MLP neurons of a small language model. Each row is named by its layer, matrix (up: input weights) and neuron, and shows model dimensions 0-127. Each number is 50 + 10 x the weight over its row's rms, rounded and kept within 0 to 99.
After each neuron's rows, "fires on" lists the tokens most often at its 100 highest values on Wikipedia text that the model never trained on.

L8.up509:67 58 78 58 71 42 67 37 40 55 46 65 49 49 25 45 46 38 42 45 45 41 43 46 68 64 63 48 50 56 47 41 53 53 39 46 40 30 47 48 48 56 44 66 41 53 58 51 46 40 62 45 69 60 32 41 56 64 49 53 55 43 56 42 74 49 38 47 42 48 52 57 53 66 50 35 43 55 52 62 56 60 55 48 39 57 54 48 61 39 53 52 41 58 43 50 48 28 47 57 54 42 64 51 50 45 42 68 37 61 44 52 38 44 42 44 58 35 44 47 43 47 40 50 60 46 26 54
fires on: ",", " 28"

L6.up187:47 43 43 35 47 68 49 44 61 43 55 50 49 44 85 36 45 51 31 45 70 52 35 50 49 60 66 34 45 63 46 63 48 49 46 57 43 60 45 57 48 33 40 53 51 55 61 28 36 32 48 39 48 46 51 58 51 42 57 63 56 51 40 59 44 63 47 48 67 54 50 41 43 63 34 56 29 45 33 49 51 60 61 37 51 44 47 41 39 39 61 62 63 44 47 59 40 68 54 28 49 49 67 59 43 63 49 34 67 46 50 40 58 58 36 42 51 41 36 74 59 62 56 45 62 53 50 53
fires on: ":", "ed", " place"

L2.up221:56 50 49 67 31 72 56 70 52 54 57 51 56 44 46 46 58 47 60 47 35 50 46 59 42 61 50 49 52 59 35 54 54 55 51 62 32 50 61 39 37 58 48 34 36 60 44 52 57 38 63 37 44 49 56 49 49 55 53 48 28 21 68 50 49 46 61 47 32 59 71 52 61 68 68 56 47 36 43 65 55 46 56 37 54 45 59 57 52 65 39 40 45 33 49 42 50 52 59 36 56 50 42 35 45 59 51 34 58 51 37 46 61 44 46 59 47 56 33 41 66 55 39 49 59 35 49 65
fires on: ";", " 18", " system", " .", "f", " at"

L13.up184:54 43 64 45 36 38 56 46 44 43 71 39 58 66 59 54 57 48 53 50 49 50 45 58 53 37 64 47 63 32 41 53 47 57 38 45 33 62 56 52 46 50 35 48 43 34 60 46 48 38 58 50 40 62 69 68 48 39 40 51 51 48 50 59 48 57 49 52 39 51 58 53 67 42 46 46 47 41 63 50 60 61 50 44 56 52 31 55 56 37 49 26 56 32 46 45 49 39 73 49 47 40 56 69 58 63 49 30 61 53 62 56 60 43 43 50 38 51 45 68 43 64 61 67 52 50 49 62
fires on: "s", " de", "\n ", ",", "es"

L18.up430:45 51 65 46 37 48 34 63 55 54 52 60 51 51 60 49 37 42 65 31 48 35 56 66 46 44 70 49 57 66 57 73 48 56 48 60 28 50 61 43 60 54 43 54 47 41 49 50 35 61 54 48 60 51 42 56 62 48 46 46 57 47 45 46 56 58 41 54 44 43 52 48 59 54 37 65 58 52 54 78 46 51 66 55 54 34 42 56 52 56 43 53 48 51 52 43 57 45 55 34 46 47 34 51 48 31 70 43 73 47 42 52 48 39 45 44 50 52 62 49 40 53 43 57 52 65 47 57
fires on: ":", "R", "°", "′", " −"

L6.up487:58 51 37 36 45 42 78 46 56 38 40 65 42 57 61 43 45 49 57 46 72 52 44 44 74 51 72 39 43 46 51 55 57 71 47 54 36 51 45 53 47 49 42 56 38 44 41 43 61 50 54 50 51 41 45 65 39 33 67 54 59 49 49 49 53 46 42 66 37 60 45 32 44 70 48 39 55 40 60 47 57 50 52 37 63 55 53 40 47 39 52 41 37 58 61 47 37 51 44 33 44 34 73 54 55 60 51 43 45 53 38 60 50 48 51 44 63 57 40 49 57 53 31 30 55 59 53 49
fires on: ":", ")", " ="

L15.up441:56 52 48 54 36 41 41 71 32 45 56 52 41 37 52 34 58 54 53 61 53 53 41 63 75 34 58 57 44 45 60 55 34 66 32 59 40 28 66 50 50 68 60 53 51 57 62 61 65 61 48 47 38 62 39 49 42 55 42 50 59 61 53 37 42 50 54 65 35 33 65 55 50 75 54 44 62 56 42 49 45 41 28 56 49 40 57 51 42 35 48 53 64 36 35 58 56 53 48 52 54 46 54 31 57 40 36 42 58 52 66 64 55 39 34 49 47 57 32 34 46 51 52 69 52 51 52 49
fires on: " |", " on", ";", " 5", "|", " 1"

L2.up57:55 55 50 45 56 56 43 53 66 23 43 56 30 51 38 51 50 76 35 66 50 49 63 45 72 48 57 48 50 48 51 60 55 59 54 37 30 57 33 54 47 51 52 51 40 57 45 54 54 49 55 49 62 56 66 63 45 50 38 59 51 63 34 40 66 51 52 29 49 41 70 32 41 51 51 44 49 62 37 47 59 46 73 50 46 58 64 57 48 40 46 61 52 61 36 62 40 48 46 54 52 44 46 49 35 34 51 52 38 39 38 62 36 42 54 46 57 46 64 38 49 54 53 35 74 45 23 42
fires on: " August", " February", " June", " January", " final", " by"

L7.up358:40 47 51 38 56 61 45 45 58 39 42 47 45 54 50 72 67 48 41 51 41 50 46 53 49 51 64 44 38 70 37 33 53 44 52 34 48 37 54 53 56 39 39 41 55 54 25 52 48 51 65 37 51 50 51 53 60 64 64 52 59 71 44 41 34 47 49 55 40 48 56 58 53 59 32 58 61 56 52 66 57 46 54 54 24 50 36 49 47 55 51 51 55 61 54 50 60 57 59 64 24 43 59 64 38 57 56 41 58 38 39 46 54 54 34 43 41 53 33 41 59 49 55 35 61 42 54 48
fires on: " and", " to", "la", " or"

L9.up363:41 60 53 40 42 59 48 39 27 51 55 55 37 45 52 56 48 51 43 49 36 69 53 42 56 45 66 32 61 54 53 36 66 46 62 63 33 44 60 51 67 58 62 62 44 34 39 37 36 55 37 46 53 49 43 39 47 37 38 50 57 62 57 52 49 38 54 55 44 38 41 57 67 49 49 47 50 59 62 67 40 38 54 53 47 40 52 46 47 45 57 37 29 61 45 35 60 65 65 56 58 35 41 64 56 57 42 52 40 50 45 43 46 63 66 44 45 34 50 44 52 55 55 42 50 53 40 46
fires on: " of", ",", "po"

L12.up70:57 57 56 58 42 32 48 32 64 59 59 60 65 37 47 50 64 49 69 49 54 27 56 40 34 60 56 54 66 76 60 54 39 50 56 55 44 59 49 62 59 45 42 52 58 46 43 34 33 50 49 46 39 46 45 66 47 54 40 46 65 48 41 48 52 28 56 59 53 44 47 56 67 60 32 47 40 43 55 54 40 53 60 68 44 39 66 50 56 61 56 60 47 44 59 39 42 67 64 44 58 38 76 40 46 58 47 40 45 60 61 41 63 54 34 56 52 47 41 47 50 45 49 34 43 39 54 53
fires on: "C", " C", "|", " means", "A"

L3.up44:59 43 64 45 52 43 46 47 72 55 58 52 56 55 67 66 55 35 41 41 53 64 34 52 58 42 53 46 59 61 48 51 47 56 52 50 39 55 37 47 50 62 53 54 48 36 44 44 48 41 57 44 47 72 58 69 56 51 60 64 50 38 31 55 49 54 32 64 61 48 61 47 48 52 57 51 35 52 32 49 47 58 27 50 33 62 56 49 51 37 48 44 53 50 42 60 27 51 61 43 50 53 56 50 44 40 19 33 53 42 47 65 44 60 50 61 64 34 58 58 49 69 46 63 52 43 52 48
fires on: "s", ":", " re", ",", " km"

L10.up477:44 38 46 55 50 48 59 38 48 55 48 48 41 47 41 44 45 46 39 42 63 52 54 45 42 61 48 39 46 55 64 43 48 57 70 46 50 59 49 49 50 51 56 52 45 56 63 39 48 52 54 35 52 54 49 53 61 32 43 45 55 55 46 49 50 54 56 50 43 49 41 66 49 46 34 39 45 73 60 52 45 50 52 43 41 44 45 37 49 36 50 40 20 38 46 47 49 68 54 61 45 41 51 67 48 45 48 52 36 31 59 39 40 55 45 30 71 36 44 72 47 49 52 55 55 35 57 56
fires on: " in", " a", "-", " of", ",", ":"

L9.up72:42 48 61 46 38 50 29 59 52 54 50 38 61 43 54 44 35 44 54 52 42 51 61 50 45 39 59 42 48 54 39 49 63 70 52 54 51 45 66 60 48 39 59 59 55 42 40 41 62 56 65 66 62 40 45 44 52 51 52 59 59 57 48 50 41 50 55 34 45 51 56 46 59 73 69 50 48 37 49 46 46 60 41 45 43 23 41 54 39 54 35 54 48 63 58 65 55 39 47 56 35 49 36 58 50 37 58 52 50 73 47 44 52 43 50 67 35 28 62 48 42 55 67 45 67 54 60 56
fires on: "s", " of", "p", " most", " the", "f"

L6.up204:45 54 51 56 34 58 61 54 47 55 60 50 34 62 68 42 48 40 28 44 51 61 49 44 49 60 64 34 47 74 49 37 37 48 45 58 43 47 50 61 36 51 61 53 49 52 65 44 52 50 43 38 39 39 61 62 56 35 46 35 38 59 48 37 46 50 46 49 26 51 47 53 48 30 50 59 31 66 47 52 55 50 41 53 57 48 48 35 56 47 25 56 34 46 48 58 55 56 54 65 65 43 52 59 37 56 39 57 48 54 42 31 53 55 54 52 67 60 53 48 56 49 63 51 66 41 63 52
fires on: " (", ":", " in", ",", "S", "\n"

L15.up393:50 46 48 62 18 55 35 56 69 39 60 48 44 35 58 44 58 50 55 60 50 49 57 63 34 47 73 30 56 55 46 64 55 28 48 41 52 43 54 42 44 64 39 70 48 47 41 52 57 46 59 41 61 38 77 63 62 28 50 53 49 36 34 41 55 52 62 43 38 64 46 45 52 59 46 54 52 47 28 57 53 56 57 39 46 45 60 44 67 67 50 54 64 63 47 39 45 48 45 63 54 38 52 61 64 41 44 57 68 37 60 40 48 45 47 62 42 40 41 46 51 41 50 55 62 63 45 49
fires on: ",", "–", " qu", "-"

L7.up539:80 40 62 71 45 66 46 44 53 43 48 66 42 38 46 45 49 50 39 39 60 45 44 54 61 69 61 69 47 60 43 50 32 65 54 44 50 38 58 60 54 60 52 52 35 40 57 36 49 42 56 46 46 56 47 54 42 53 63 68 60 39 52 62 51 40 46 41 41 46 53 34 54 46 53 50 54 49 45 74 55 45 25 47 44 57 46 33 52 56 58 44 71 54 66 40 22 38 43 64 51 58 52 66 46 42 39 73 60 59 54 40 28 52 40 63 32 36 64 41 51 50 38 52 47 46 41 42
fires on: ",", "ter", " –", " 8", " 15", " 28"

L8.up605:42 68 58 70 53 54 55 52 47 51 53 47 40 43 45 57 59 53 52 48 58 37 47 39 56 45 75 51 43 52 49 58 44 59 50 42 47 56 48 40 46 59 65 48 67 57 49 55 59 70 62 54 47 66 67 40 31 28 49 46 80 44 53 16 47 52 47 49 44 36 59 55 52 46 64 56 51 48 42 31 54 62 55 34 42 45 49 40 47 48 62 48 67 46 51 47 45 51 64 40 40 35 52 66 39 45 32 50 58 49 51 66 57 65 61 58 47 55 51 52 44 41 64 34 47 67 64 55
fires on: "s", "-", ":", "'", "|", "uss"

L8.up453:46 47 62 47 47 45 69 58 66 42 51 44 67 40 61 39 56 31 53 66 52 58 49 35 45 41 56 47 49 53 22 49 33 54 50 72 33 52 49 58 39 39 27 58 43 54 55 60 38 47 55 36 40 52 50 44 34 48 55 55 51 66 64 70 51 34 41 52 50 62 58 56 40 40 58 67 56 36 36 51 36 56 51 41 58 39 51 44 42 62 55 64 58 50 46 41 47 42 45 53 55 42 60 57 42 64 53 57 49 65 52 69 35 55 58 56 36 43 49 47 52 48 67 51 48 63 66 56
fires on: ":", " in", " |", " for", ".", "  "

L15.up179:44 78 56 40 52 68 30 50 42 56 32 39 57 31 70 59 48 49 48 59 68 52 55 64 45 64 56 42 60 62 45 42 70 29 44 53 46 55 48 48 42 57 39 47 51 50 39 62 42 46 64 47 57 36 54 59 61 53 58 56 44 43 40 46 30 29 49 60 40 67 53 40 55 44 63 54 36 42 30 52 54 65 82 48 49 47 56 55 49 65 58 54 57 47 51 65 57 59 36 53 29 44 49 44 60 51 45 41 59 47 35 50 52 59 57 41 35 54 42 51 43 42 38 54 55 47 40 30
fires on: ".", ",", "-", "–", ":"

L13.up286:62 69 36 50 52 54 48 33 44 54 40 59 40 46 62 56 49 44 67 38 39 46 56 48 52 69 54 54 66 49 52 28 60 50 43 31 36 52 39 59 50 51 46 67 57 68 51 51 34 42 80 42 62 35 63 50 47 54 55 48 50 52 52 50 55 28 41 55 42 36 52 63 43 55 46 70 60 53 45 36 36 35 65 50 44 63 37 47 58 57 47 61 52 47 44 43 34 70 46 59 47 50 57 75 57 43 65 44 58 39 50 56 40 70 66 62 46 47 38 37 52 50 55 28 53 51 66 46
fires on: "–", " to", "19"

L7.up563:72 54 40 59 51 61 52 40 41 54 56 38 39 52 57 50 54 41 59 50 44 52 47 60 60 44 43 49 62 67 57 44 44 55 27 54 36 48 52 45 45 64 46 58 52 70 39 37 45 45 50 62 61 48 31 49 41 60 42 70 72 55 49 35 52 52 48 43 34 38 60 47 36 48 45 59 49 53 38 45 48 58 62 40 42 57 49 42 36 53 22 51 45 55 58 54 48 62 30 48 46 57 59 67 40 40 37 41 51 42 54 51 63 53 62 37 54 53 49 62 64 63 57 49 74 62 52 49
fires on: " of", " from", " to", "ini", "ti", "ci"

L15.up16:46 31 57 59 46 50 35 58 52 52 61 63 42 52 44 47 49 36 53 59 43 67 53 40 52 53 45 58 60 47 27 47 46 58 53 44 39 51 44 42 58 49 40 69 49 66 47 47 37 41 61 63 32 58 54 36 52 57 51 41 48 39 55 41 33 40 54 58 46 63 57 48 45 44 52 52 39 43 45 74 47 53 44 54 67 63 54 40 45 53 43 37 46 44 64 40 40 57 44 37 38 49 29 43 43 40 52 64 58 51 49 68 30 27 41 53 40 51 37 52 54 56 55 63 66 39 37 50
fires on: ","

L12.up30:57 47 57 50 50 41 53 40 42 50 52 45 46 62 53 55 41 17 52 48 56 38 36 43 60 49 48 49 60 36 41 50 44 46 56 41 40 37 29 56 65 55 61 59 50 46 52 55 51 44 63 61 46 59 75 49 39 55 49 44 46 62 43 61 42 49 57 53 39 42 49 34 51 45 53 35 57 39 62 61 45 56 47 70 51 61 50 60 50 49 39 33 51 31 26 37 27 44 65 49 55 48 44 58 44 51 58 41 44 70 53 65 33 50 52 52 47 54 51 49 46 35 63 65 43 53 39 65
fires on: ",", "\n", " |", " of", " in", "-"

L8.up315:47 49 51 49 49 43 46 45 48 45 52 50 45 43 58 49 54 58 47 51 45 60 66 53 39 54 59 46 38 57 44 51 60 71 42 43 53 63 63 47 50 52 59 51 56 53 31 41 53 43 51 57 53 51 65 37 53 44 33 32 49 47 52 33 57 60 51 55 41 30 74 49 52 55 55 68 46 27 62 48 46 55 34 65 46 42 59 59 71 69 50 33 33 46 56 65 48 53 44 70 71 40 47 71 47 26 33 45 46 52 46 48 65 48 28 46 58 38 55 53 53 44 45 50 68 35 61 49
fires on: ",", " and", "s"

L13.up489:37 43 35 62 35 60 51 48 44 40 56 56 66 49 45 27 62 65 75 37 55 62 50 38 47 39 49 75 51 34 54 48 64 54 65 48 35 19 48 65 57 38 37 51 45 59 34 54 61 53 62 53 54 62 34 57 51 53 39 46 56 55 63 46 44 39 47 76 44 38 49 59 57 51 47 45 46 35 44 61 45 43 60 53 55 60 34 53 50 64 42 48 56 45 57 44 52 62 53 51 44 50 43 52 57 42 51 69 48 43 40 52 40 38 32 62 50 54 45 46 65 32 59 52 67 42 32 46
fires on: ","

L2.up410:44 41 43 55 66 50 68 60 43 45 53 50 65 36 50 65 53 43 48 58 51 43 45 49 64 42 57 64 50 46 63 32 52 47 60 32 33 31 25 45 55 45 36 64 55 53 46 52 42 36 53 59 48 69 61 55 32 42 59 47 32 44 41 62 37 47 51 39 46 43 37 35 51 61 65 45 47 34 62 40 42 41 49 52 59 51 41 51 53 62 26 53 61 61 59 50 40 54 48 43 46 54 65 43 57 60 51 36 42 53 40 51 40 55 32 64 63 53 41 51 48 52 47 34 52 33 60 51
fires on: "\n", " –", " \"", " |"

L11.up358:71 50 55 37 54 47 46 42 48 45 40 52 57 63 32 70 49 54 54 44 54 56 48 44 60 49 45 54 49 49 52 48 51 63 29 47 64 35 56 56 52 62 51 79 34 50 39 48 56 52 56 59 39 42 51 54 31 35 35 47 66 61 42 40 58 42 39 46 29 38 50 42 51 67 46 35 56 48 41 49 46 52 52 42 56 52 34 39 51 53 56 58 48 68 56 52 42 60 49 68 39 40 60 65 64 45 43 51 56 54 39 55 43 60 32 36 78 46 43 56 41 35 45 51 39 49 35 51
fires on: " the", "s", "'", "t", ",", ")"

L15.up461:45 58 46 38 46 48 40 59 41 54 39 61 65 52 51 54 38 40 72 37 27 37 56 46 66 40 53 65 47 39 50 48 44 70 54 61 44 44 69 25 55 35 61 67 58 77 46 54 53 43 41 57 53 60 36 54 51 62 51 60 72 56 49 49 57 54 41 54 46 45 52 39 41 54 56 65 58 61 57 42 32 60 38 52 39 24 55 42 22 52 57 50 49 51 43 51 48 56 58 69 54 48 47 61 31 37 45 48 67 57 45 45 54 36 40 69 49 45 58 46 57 49 46 55 39 54 61 50
fires on: " |", ":", ";", " the", " to"

L6.up34:48 55 34 44 35 63 47 31 45 35 62 43 52 68 28 28 62 66 49 53 40 43 55 53 42 45 59 52 49 53 29 34 56 53 47 65 31 50 52 56 48 52 51 53 49 58 43 42 45 61 62 41 57 40 67 52 54 67 48 47 48 39 43 52 48 56 53 38 43 50 40 56 42 41 60 59 49 31 62 49 55 54 38 57 59 45 50 65 61 61 37 47 30 49 57 65 61 59 35 56 63 46 58 56 51 44 41 62 52 73 59 50 58 34 49 42 42 34 51 55 41 42 41 46 71 54 25 69
fires on: " he", ",", " she"

L10.up114:57 59 40 49 65 33 53 53 59 37 50 46 37 53 45 36 47 34 49 46 70 20 36 57 54 43 36 37 62 59 38 55 46 61 47 52 72 56 67 36 38 32 68 39 44 44 52 43 39 50 51 36 45 42 54 52 58 52 51 44 49 66 55 69 71 51 54 47 45 45 69 43 61 28 62 59 48 50 51 67 36 33 39 45 40 61 64 60 41 62 56 59 46 66 43 63 44 54 60 42 41 47 45 59 40 66 55 37 42 38 60 50 52 62 55 48 55 44 58 65 51 45 45 47 57 65 70 47
fires on: " =", " to", " and", " he", " or", "="

L12.up2:59 70 46 54 58 38 53 53 49 43 52 48 56 38 51 36 41 58 49 60 61 41 57 67 55 59 43 25 49 52 53 58 48 49 48 42 53 55 51 38 43 46 38 51 70 48 50 49 52 48 52 62 74 58 43 50 41 56 51 48 52 60 33 54 41 36 44 58 48 50 52 50 54 41 52 56 58 58 51 22 53 38 55 48 36 60 57 35 47 45 42 65 36 62 58 59 60 50 45 56 42 59 44 57 52 66 62 25 48 53 33 48 51 63 46 55 52 45 42 69 43 65 49 53 59 47 67 33
fires on: ")", " and", " to", "  ", " a", " Awards"

L3.up618:59 42 66 40 37 49 51 47 63 52 51 57 60 55 75 59 35 36 48 44 50 35 59 48 57 41 50 46 51 37 49 29 43 59 34 51 31 48 51 44 48 51 41 45 47 47 54 59 37 48 36 64 36 27 60 53 33 50 46 54 28 39 74 61 39 30 63 47 51 50 47 61 53 52 62 57 58 43 53 50 41 54 58 53 48 59 40 62 72 51 44 49 52 42 29 29 55 52 29 47 57 55 65 64 65 54 45 70 60 54 50 54 47 59 60 62 39 50 57 40 52 59 55 40 59 60 47 55
fires on: ".", " of", " |", " for"

L5.up616:43 48 34 30 55 57 52 44 59 40 57 55 65 41 49 42 31 47 51 43 64 53 36 48 69 53 61 39 36 52 58 58 23 55 61 51 52 27 49 54 48 57 49 70 52 47 50 48 61 59 65 39 70 56 56 60 36 41 49 71 62 57 58 31 39 32 48 39 24 63 36 53 56 66 63 47 50 37 55 41 57 35 53 54 55 47 37 40 50 55 50 43 58 53 44 57 47 56 48 54 39 46 57 61 57 54 42 46 52 43 52 51 46 53 42 60 51 50 53 55 51 50 35 28 42 58 50 61
fires on: " |", " (", " =", "=", ".", ":"

L18.up588:49 48 60 70 61 51 49 50 54 52 37 54 63 55 58 43 45 42 54 30 42 60 48 66 32 54 52 54 65 61 35 26 60 54 30 47 39 41 44 47 57 51 50 46 71 52 56 39 41 60 50 43 53 52 60 58 31 55 51 43 48 34 38 39 52 34 57 54 32 40 44 51 47 52 62 53 56 37 44 45 41 42 60 67 36 55 59 47 48 56 49 69 53 60 63 41 46 45 53 26 57 40 73 68 32 44 47 43 42 61 50 30 52 64 35 56 42 57 42 53 45 46 56 41 37 49 59 62
fires on: " P", "C", " W", "W", " C", "T"

L15.up77:44 71 53 62 51 49 33 50 43 64 54 69 39 47 36 61 62 60 47 42 43 46 54 38 46 65 77 66 56 44 58 45 52 36 59 56 31 57 30 56 38 47 46 68 51 46 24 63 47 34 66 48 54 52 54 46 48 44 43 64 58 56 22 61 42 40 54 47 41 51 65 35 62 45 39 53 58 38 54 66 61 53 55 38 61 57 42 37 46 50 64 45 53 58 58 40 33 51 46 57 59 49 46 59 46 46 44 26 53 35 35 40 52 65 48 57 48 51 57 44 53 58 46 44 60 56 67 56
fires on: ",", "19", ":", "°", " 18"

L6.up435:49 67 44 52 68 48 52 54 40 44 45 55 55 45 51 47 53 37 46 58 56 54 42 58 49 52 52 64 65 44 46 65 73 45 56 42 44 63 33 38 52 62 47 45 65 59 50 58 56 49 62 51 34 49 54 50 60 57 45 59 56 51 57 58 63 52 81 36 51 38 55 35 58 53 38 67 33 74 28 49 50 36 56 43 66 41 72 49 55 67 60 59 50 55 33 52 55 58 53 32 75 41 47 45 38 41 56 51 39 42 40 25 44 48 40 54 47 47 37 42 53 39 38 41 68 45 40 57
fires on: " January", " March", " July", " February", " in"

L13.up292:51 41 53 51 52 54 59 53 41 49 55 45 51 68 56 55 51 39 55 47 47 35 55 48 75 43 55 51 68 49 50 44 29 36 42 49 41 50 43 53 46 53 45 50 28 77 35 45 49 41 70 51 48 37 35 49 59 70 53 55 64 53 58 42 41 47 53 67 47 41 35 43 35 72 38 52 61 37 50 46 27 46 55 55 47 40 52 50 27 54 58 39 59 54 41 37 51 66 61 68 47 50 44 67 62 45 48 53 49 56 36 48 48 56 68 63 45 44 56 48 43 40 48 51 61 58 33 51
fires on: "–", "-", " to"

L12.up380:42 36 45 67 52 48 27 37 36 62 56 56 63 54 51 38 47 58 44 58 40 39 41 49 50 41 43 34 67 55 61 34 61 42 39 61 46 48 68 32 56 58 45 51 49 39 42 44 45 42 42 33 51 77 53 59 45 60 47 55 40 39 58 70 48 65 59 44 45 43 62 39 48 44 52 66 43 53 59 58 40 72 44 50 55 54 50 62 42 57 44 46 72 46 45 51 39 47 67 57 54 42 50 63 42 66 46 40 43 54 66 52 55 66 43 56 17 39 53 48 36 52 50 57 56 38 45 64
fires on: "s", "ax", "ew", "eg", "es"

L6.up48:65 54 28 46 47 32 61 43 48 56 62 48 50 50 57 72 41 36 49 51 59 38 39 30 52 54 53 49 47 47 37 48 54 65 41 36 56 62 47 40 59 50 53 45 52 57 70 47 50 41 47 46 54 62 56 45 54 62 70 54 49 62 53 63 46 35 55 35 52 32 49 37 56 35 60 37 71 51 48 48 47 69 36 35 41 70 60 38 50 57 44 73 51 52 51 44 68 64 49 70 54 45 36 57 48 54 55 36 48 64 48 58 57 66 34 57 40 56 40 64 54 43 40 55 56 53 57 56
fires on: " to", " and", "'", "’", " or"

L15.up571:39 54 54 30 55 48 37 61 53 43 46 40 48 34 60 54 40 46 39 44 53 56 42 56 40 36 66 74 50 44 49 57 50 52 37 50 40 52 59 56 41 50 70 51 47 55 42 49 46 56 55 38 42 72 39 72 46 47 50 53 69 43 51 44 66 46 42 59 44 41 59 52 45 44 61 63 39 56 32 47 76 38 44 48 50 59 37 48 48 57 45 58 71 56 44 50 49 43 66 42 62 56 54 50 41 65 44 53 54 50 44 68 38 60 52 43 48 49 31 51 35 55 70 50 31 50 41 56
fires on: ",", " Par", ":", " prom", "\"", "|"

L5.up631:55 62 62 43 46 46 47 41 37 38 55 49 56 47 42 43 53 50 60 43 38 53 43 45 51 37 65 60 60 45 59 43 40 46 24 55 45 40 43 50 58 42 47 50 57 36 65 71 26 60 41 43 39 48 39 48 18 47 40 70 42 59 49 53 53 37 61 57 52 51 52 75 60 50 56 65 61 48 38 49 58 48 49 40 49 36 62 39 41 53 51 56 47 46 45 45 43 50 51 69 47 65 76 44 45 57 69 65 38 51 62 47 53 63 48 47 50 56 47 40 56 38 65 39 55 65 56 54
fires on: " of", " three", " two", " |", ".", " four"

L3.up169:54 57 79 73 39 53 51 62 55 50 60 66 54 43 59 32 43 52 55 48 52 62 35 44 60 41 61 37 66 52 71 46 57 48 32 48 45 40 45 56 44 48 41 45 51 33 59 38 32 52 44 36 59 50 65 58 44 51 52 63 67 56 58 26 39 42 58 70 43 46 60 48 52 51 40 53 40 57 44 56 37 37 64 61 55 38 48 28 35 36 36 54 46 57 52 51 48 49 44 41 66 50 52 54 41 54 56 39 57 38 48 48 42 55 55 45 58 50 58 43 44 50 50 52 61 44 47 41
fires on: "R", " number", ":", " from", "AR", "Part"

L11.up484:67 54 69 48 39 47 48 51 45 58 49 39 44 35 38 29 57 41 57 52 63 58 53 40 51 54 42 31 43 51 63 46 44 51 56 55 39 58 53 52 42 39 35 60 49 55 48 53 58 31 40 49 59 51 37 53 54 28 37 63 47 59 62 76 39 61 55 42 53 48 56 52 48 26 42 47 40 59 57 36 58 47 62 48 62 39 42 44 47 60 58 41 34 41 56 51 36 40 56 42 54 59 49 54 68 61 40 45 40 56 69 34 57 69 54 39 71 49 44 57 43 57 32 47 36 38 49 55
fires on: " in", " of", " a", " were", " was", ":"

L11.up425:43 30 49 46 35 52 60 42 55 45 50 31 44 58 53 51 48 53 40 47 46 51 68 39 37 37 55 60 52 54 37 43 46 85 25 60 53 49 64 54 55 50 54 61 48 45 48 47 52 54 54 64 50 33 64 53 39 50 59 48 49 50 66 43 37 53 69 48 65 19 49 58 64 47 57 59 33 49 26 56 48 66 48 42 48 39 41 44 39 52 47 60 55 58 51 69 52 49 41 53 56 44 63 66 67 43 65 55 58 55 41 44 53 53 50 55 46 55 49 47 56 34 76 45 60 31 54 47
fires on: "s", "A", " a", " for", " of"

L15.up238:46 55 83 36 54 46 37 55 49 55 48 46 50 46 55 35 66 76 45 40 53 71 35 49 55 37 77 61 46 39 31 58 57 48 58 59 55 43 43 46 44 59 78 45 60 52 51 48 59 47 50 57 28 45 43 47 51 50 54 35 56 64 26 43 49 40 38 56 35 49 61 60 39 46 41 49 59 43 60 42 48 56 40 49 63 58 39 63 47 55 44 57 49 48 42 66 56 65 43 55 47 48 55 41 54 48 50 33 41 64 36 51 54 45 42 49 60 46 45 57 58 57 60 51 48 44 51 54
fires on: ",", " |", "/", " (", "|", ":"

L11.up381:40 32 59 46 45 58 54 47 43 42 43 47 46 55 50 41 49 68 22 44 58 59 53 63 43 53 45 32 55 46 49 45 31 65 50 56 45 42 57 48 44 35 48 47 36 69 50 47 46 58 76 51 48 50 56 46 42 46 63 55 45 52 59 66 50 48 45 48 46 56 63 63 39 42 39 57 34 64 66 56 44 58 59 28 43 45 27 51 58 37 45 52 55 70 43 58 53 49 65 59 61 48 52 71 52 42 57 59 47 37 40 53 45 56 31 63 46 56 41 66 71 43 54 51 45 43 49 50
fires on: "-", ",", " played", " known"